python train.py --norm="rmsnorm" --init_std_qkv=0.024 --optimizer="muon_variant" --lr_mult_qkv=0.7 --max_seq_len=256
MLP neurons of a small language model. Each row is named by its layer, matrix (gate and up: input weights) and neuron, and shows model dimensions 48-143. Each number is 128 + 32 x the weight over its row's rms, rounded and kept within 0 to 255. Numbers have three digits each. A neuron's up and down rows have the sign that makes its largest values positive.
After each neuron's rows, "fires after" lists the tokens most often just before its 100 highest values on Wikipedia text that the model never trained on; "fires in" lists the words (lower case) most often at its 100 highest values on Wikipedia text that the model never trained on.

L4.gate407:140129186140171177166096141131098132165076105122178135151065131137100145172119143102104085151153152127132186089135135116163099126145128111146106076088204160113065108139092153107104092098152122093133148086160149130118124125142129114132071087125151105072085099052174130178132114159136146089
L4.up407:109134105124177120072150167150166090153108099115141141149128141097115185112172122093099173116134190150138127132104124128099152064169129164186027092127212105150204063109095207072151155140094150146150110097145148178107140144094093109176096048104091124161126153153131133138164128133151179085
fires after: "'", ".", " and", "\n\n"
fires in: "s", "his", "its", "their"

L2.gate453:095142125114169081147121146173107157148095164121185201097164097104124129145111119063153094146160101123148181070113144137159051108158151085082099097043139131194130172167139099086162130103118128165146143114126129160075122062087151129128147130120164190156164067144123138109131155071083139174
L2.up453:135126099102155154124137130216041097145105097175106150104092128127070124147079062141169108137163128146181145094123117086096087112090129174062120122174104102149080136174091096119134136138147114114132084175131122199086182133102131171135127114124124159143143139085153140123096142118153199090
fires after: ".", " \""
fires in: "it"

L4.gate203:147207137139150181120178102096077125137147220134085202154134117124122151130080140122146135125138140047168062097134140132117128130121156088145130098062079123128137190165177093126111169225112105163122119155082185062150097168147133093146103156118128115082126170212206131057111095121156112134
L4.up203:089178091092143133153101167082142097128157100155129126092110102225117161172086107141134181142067167125144118127139126154136180103128067114163105136177127081125136185111106132132113151156171081148120114117133049106138141126144103114131113182118145103101087167069163172184064022103139101150
fires after: " in", "In", " In", " under", " on"
fires in: "the", "that"

L6.gate437:118131203106068170108203151126155134130075119088069097135115101117164132160184152173109098122095165143131104177087161124084123161128122101148147110173121123049120065115116194173112088151097145091103100113133126138153079123160151129181081151154140191145093168149129134043133136182111120139
L6.up437:173146148149111142104213089126133141117077142100185162088115180114108136134176138180050043160105148142115186145154117138152094176156161164177099081097174140119131144132164144094168154153076119087191076157147139154110150111151128102129123149117104160163116125096129082167114107075105092127
fires after: ",", ".", " and", ")", "\n\n", " where"
fires in: "and", "he", "she", "then"

L12.gate235:150172127140117112130157097117093106144157081068100141154152133104089141155135141141156083120131156156209103087164064102105100140174052178076098158134169117158089144138113100127117144133120118130135144152097140133172137138080112112097086110205127152116115113080171083138150131170091171125
L12.up235:125107091152152055166165123131172160142109094137118081107134098085122127097108120057162211188030107131197143117169105109108150153118122051159083077141172170106095140146117105120085163102111181084161105145149126130159221136078131136101093104171091162141189152151151135157102186169158170132
fires after: "|", ".", "\n"
fires in: "7", "6", "3", "9", "no", "0"

L12.gate441:132191079161132076071108079184099149085133103156099074136182219165085177114179130092115101172078088144140142171145100127088092091080156185079098107133110150130109088134125084056086136151131111095136140079167156138106139095157136088138158129112110101047087087155096143105106122150118081135
L12.up441:184136158121109168144145145095159142128098132133173145116097137112124157134132094083114051091155132174055098128115114116137156099160114136117129154118092166161132165115175109113121072124149130130107106183105099157151175151136147089128094078129151152121081101131085100107066091186155183143
fires after: " as", ",", " was", " is", " became"
fires in: "a"

L6.gate274:135181201100106139149153093133129172133124080118116102074144099160108093138128133109120130125148116205124096110120156104124132107098073114145122091135181145151127134172124135126107147076099125113172120143178179140104107154131158085175087104136104117135114089106123188086153134140122118109
L6.up274:112139118119101124121143094127115125125114081060176102162097132089100107151158086154148116126096149147126141053160185149062136087105070117139155059129185177119194166133073136097176153123132129104117125193141126156126167190140102111088144077076120151142160158139099139136097114135089150087
fires after: " (", "'", " and", " of", ",", " on"
fires in: "born", "his", "s", "whom", "who"

L2.gate410:136153128137071099152131166080135166112188095142123132114096096139084202186104090095177145159101060089153107116180130136123133174133123131168116097152158119121108137140129159192101153095145154151149068089076110148148179136041155163122145108113143099095132118151148132085127160144179101190
L2.up410:125083113083141085123144166151112137118129112147190152107038178148102132074136078069138112167146079107071137101129069073132115159088114147115147157191108074153139113115148193079155112124073101160091122110086164150080141096169130112119178145178145102148103123066149143149105154109121216169
fires after: "."
fires in: "it", "meadow"

L13.gate366:117149111119131132119110122106135150128069068115139042108131165177119061125146152125113108113088120112173120134105151158117120127068058117155121067172164163120145147139112138129091151097099101115145105163069085079106106115044128112129146153119149176106119121145113162130182090169131164137
L13.up366:156122115117113136108201143210111077098077158146104047110148107081147174127150178128104125129114082167107084166160159061152126137109108115122090168175103111078136132137111169177117151164150161078102130171128161140097155086128087138081146172142147130142101088154155094156182165137149161149
fires after: ".", ",", " (", " |", "00", "N"
fires in: "s", "vol", "ind", "t", "m", "p"

L3.gate261:156184146134135136150193124174105118156082108110104150210000142170120152078164146115157105120093107159178132147131178128135084136088102062105108146196117174105125180131107172101114105156123132136168063101146130171107159114169167070129143111164139096119138145142158127126123139120087166087
L3.up261:146081108140142137123174100112102181125171136200226118117148130130102140088096122122140121143071140135076119151118064103132145135117134143102130114172141134123126129126099103112137149129102118169095019126076172162107129119152177155156194169149137063108129061099129164110127167156060135145
fires after: ".", ",", " but"
fires in: "it", "he", "there"

L2.gate117:177092135132111115154123153104080101188048145118137109180079151087119149093103099148135101161084185066125146113070091140176088132144147065062148172100152094113131145193125093095125158136105167184187125115134101178163170129092123128127132087111082116111159107124122094153149145080146038149
L2.up117:133108121133124169150115103105152163143130094166121175107085138097109126107081121138191121102160127119183175101084120125094125071145067091118113148143125145193106177108118248065174120171101143115094104131135159171117123078097129169174141112147122075120061130149159121115083184163155095096
fires after: "."
fires in: "he", "hezbollah"

L3.gate508:141188146156196097100131190078135165140132093158113064171115149123125172182102071080107130140167123109160176088131107158112178138112144159067136155167144098138137085194084093148123166106149217157133134086163157148107102076087123124120096102161130135147197216113130128085133119134125134103
L3.up508:181141147164137125125141140162200119067118103175105145073121179111106142105142149087132101185148106148117102107083160125128167114134148102121184136123072141075150111080116134135173128132183170121162133121104170107136143154118075124213172124131089185130158075138110170153169186114104102074
fires after: ",", ".", "\n\n"
fires in: "as", "work"

L2.gate366:131078133105187088089137161118056137085056095079100214128084160140123113174120153134193050141131120136156092136118076093131124101111121110202135088131092123147115193097069083130110118120144143121180121120068145099109106140161079071148101127109117122144088128143205087179121151121111126100
L2.up366:147182089117126072142168073037148146148148096117139140141128173152113133152152128121156109177185112118143170118097146081119099161098126110081159133124102168097140112090120134131137148161144120110132155085174129150132134138212171142072142128094163101131129136101097137105085154128168128196
fires after: "\n\n", "\n", "."
fires in: "in", "on"

L12.gate159:106128125108180090131146100102158117117131134140197100136161147138107146124126110085164141191118069117125133135114074124078134135092099195146110133149156103143125091119109135097121078095132163101148101123115111107088156103131141161091143098176158157169120174116100097149128115145120140152
L12.up159:114141077195080146157172106154163160134029120142223145160160137145119178085189095137139074169148097153142140186099097115126158114162161092126187090126107109086098149151113120066179127080154135079139126078159140112167160147129138155134157101122087129131193105122118122179082074146128176096
fires after: " is", ",", " was", " (", " \""
fires in: "a"

L3.gate76:115108087082117114157163137077127154099168183125145100148082108112049163111102080162117095123078108159171154114125137143128074130105155144139098064059154032103127152088133180110163141130105148090087106113133128110132131114098140114194172160153168121108121195152070132087165109193080170181
L3.up76:161126097107147183133156129172083154159083125166141144142063117083087135090148089086183120094160115115166142136179091121114114103157122069137092081104133107159080125105108095172128077130089163115139150124087167138058168123047155132176190159106167079152132090132114102117136164193133103139
fires after: ".", " ch", " of"
fires in: "this", "they", "these", "it", "chlorine"

L2.gate419:134141086128142142156096131169101046107100176175124144116144148147150145117108099133218067187114146089163112157114090122084083144148144135148095105168073136196104119099079130103108095149140100123111079134161072147129106122050064131121129050096148138158055191149107081113117123120105143170
L2.up419:134126098140152169206093150167128171099091078149161123113070115134095113133100161112186135085117130120119117130095127051134166156129137105148095108153105151126116126091126101155087138095188076123130092174156109142109199129156111085123148081138099153110174177153147115134109180100150175143
fires after: " the", " early", " a"
fires in: "late", "following", "19th", "war", "2000", "1970s"

L6.gate118:136147198057106107112141171142145170104136139135099128145167200168109176027092193149167149098134128129123151105131117125155127104072169133149109126079134129172126141135157092137093143095160177121178134113143131151106140084093065188120087170144159106128079151134138122184113104101105088101
L6.up118:117152134106166115151142129176176122098053104109132063161187103122136141129082143098096087130150103138095135091086182184114150135151087120213151089073063164143149150148132102135072069104111106162102122096151121090183102169129121159127125156055109144140159144132102136171137138124058174129
fires after: ")", ".", ","
fires in: "is", "it", "was", "which"

L2.gate195:221074147087145184135063130080094144097148154060100143157120106122113124179161125112111101168108155095109095080170160151155152151110099161161072136162079130125132085199161162075119153152125097135125111116195135123152092090069126179154107135176159144078086152161156112146147153118135107137
L2.up195:165132108095184120165188143111148175162093119134129071175203109105112108159091132113097119154084149165106126133125131088096103091140088058084104057138095141145096116135152152114118129114171160167135126105155146170121142132167141148087100115110155157141150076110194144146070078090107143102
fires after: "\n\n", "\n"
fires in: "the"

L10.gate361:067122144175122154135121111120137211122086136118013125124131110115145136132075081112120120127121134110122151154123127094103116087174115129162079074080088107085161151086083154149140119058122145147161125144143147063129163150136107128112161128110161072102129166101144167158114112156146147049
L10.up361:121147163105134166144132119138161139131148131151169110074141134089156181158140122075131165145159107119112137137131178058104168123081112126148122201202104115092109175089170201102095118101075156107124157169070101139131183097122114165116160119149191159147142100155148131140123119142168166200
fires after: ".", " of", " in", " that", " In"
fires in: "this", "these", "of", "those", "his"

L9.gate108:140125096117131121151157161118123116158102110081092131130156090088100147107165145098133114102153116131105078160132136132083126040208127090168124150126134161121066145095116126092214168161174109190183133125146186153136114116104134144116133097133118186128145103103136086134162111152060106141
L9.up108:152111159151087097096171113096106100160138098127098141124140085144102130124105140081112141105103160082064120173062125152127122138157174086164126183144125150147121118083176170170150198119116104087181181108109164066110130058141112160065110089141164169109104110099120144131095142100071118162
fires after: ",", ")", " is"
fires in: "a", "an", "is", "was"

L9.gate197:159084143131074134177111120130193062151098081122130119107157130144128136146179159182162088190134134125090122078117085135081107122129164157137118109115087160172143121182127120166119053108142112143120100130120094111042120134149176175150192137145108056122125143158126127129153083165127174094
L9.up197:125096176109125113112127133125130086183137192168134159068125109176129126137117101175111179068103096123055132194157090118158141042065166079143153153171167108152150144106083147102082188125135128159128137127152131103180155173103081119101107128180088144063108086106121104114127145143078156171
fires after: ",", " was", " is", " became", " as", "|"
fires in: "a", "party"

L11.gate379:138212145122108124115114122154140134203080136162160134130147127080099137096116128091166117125119074109121162129121112176107094083182106123134128117081102112127091125125133067135108067154084140143171099106152171137106147162138142120130113110177071110132072135101059082183121111093169110119
L11.up379:105122134104145120151111147085110108061143063154127130111063100145120077122115103111103081182179095138157074107156161093108147083162113115108094134171079106164071136144149116150094120162086089147155127128141108126168137105076117160046129172128081091070080161108060093100110163123127090120
fires after: " the", " as", "'", " became", ",", " was"
fires in: "the", "s", "first", "most"

L3.gate160:074128138132073107124081135146104141114152145096127137098097188157107191090122144131238106196136095095116124129140088048072133096129100155114120130148175151168127097142110149111120130136104146142128097113123159101127095066054113179179161127126081139144135104112098158112117156125085180151
L3.up160:151103134121147119135146093121104125149127128142112093096101163145148090147121094213116182187150083148154135093138152137155148121097059095114178148170096119151155099124101164117154142125131165163130098144157111106093111125156138115177093151139156119075139124063084118121082101129091094145
fires after: "."
fires in: "3", "8", "7", "9", "2"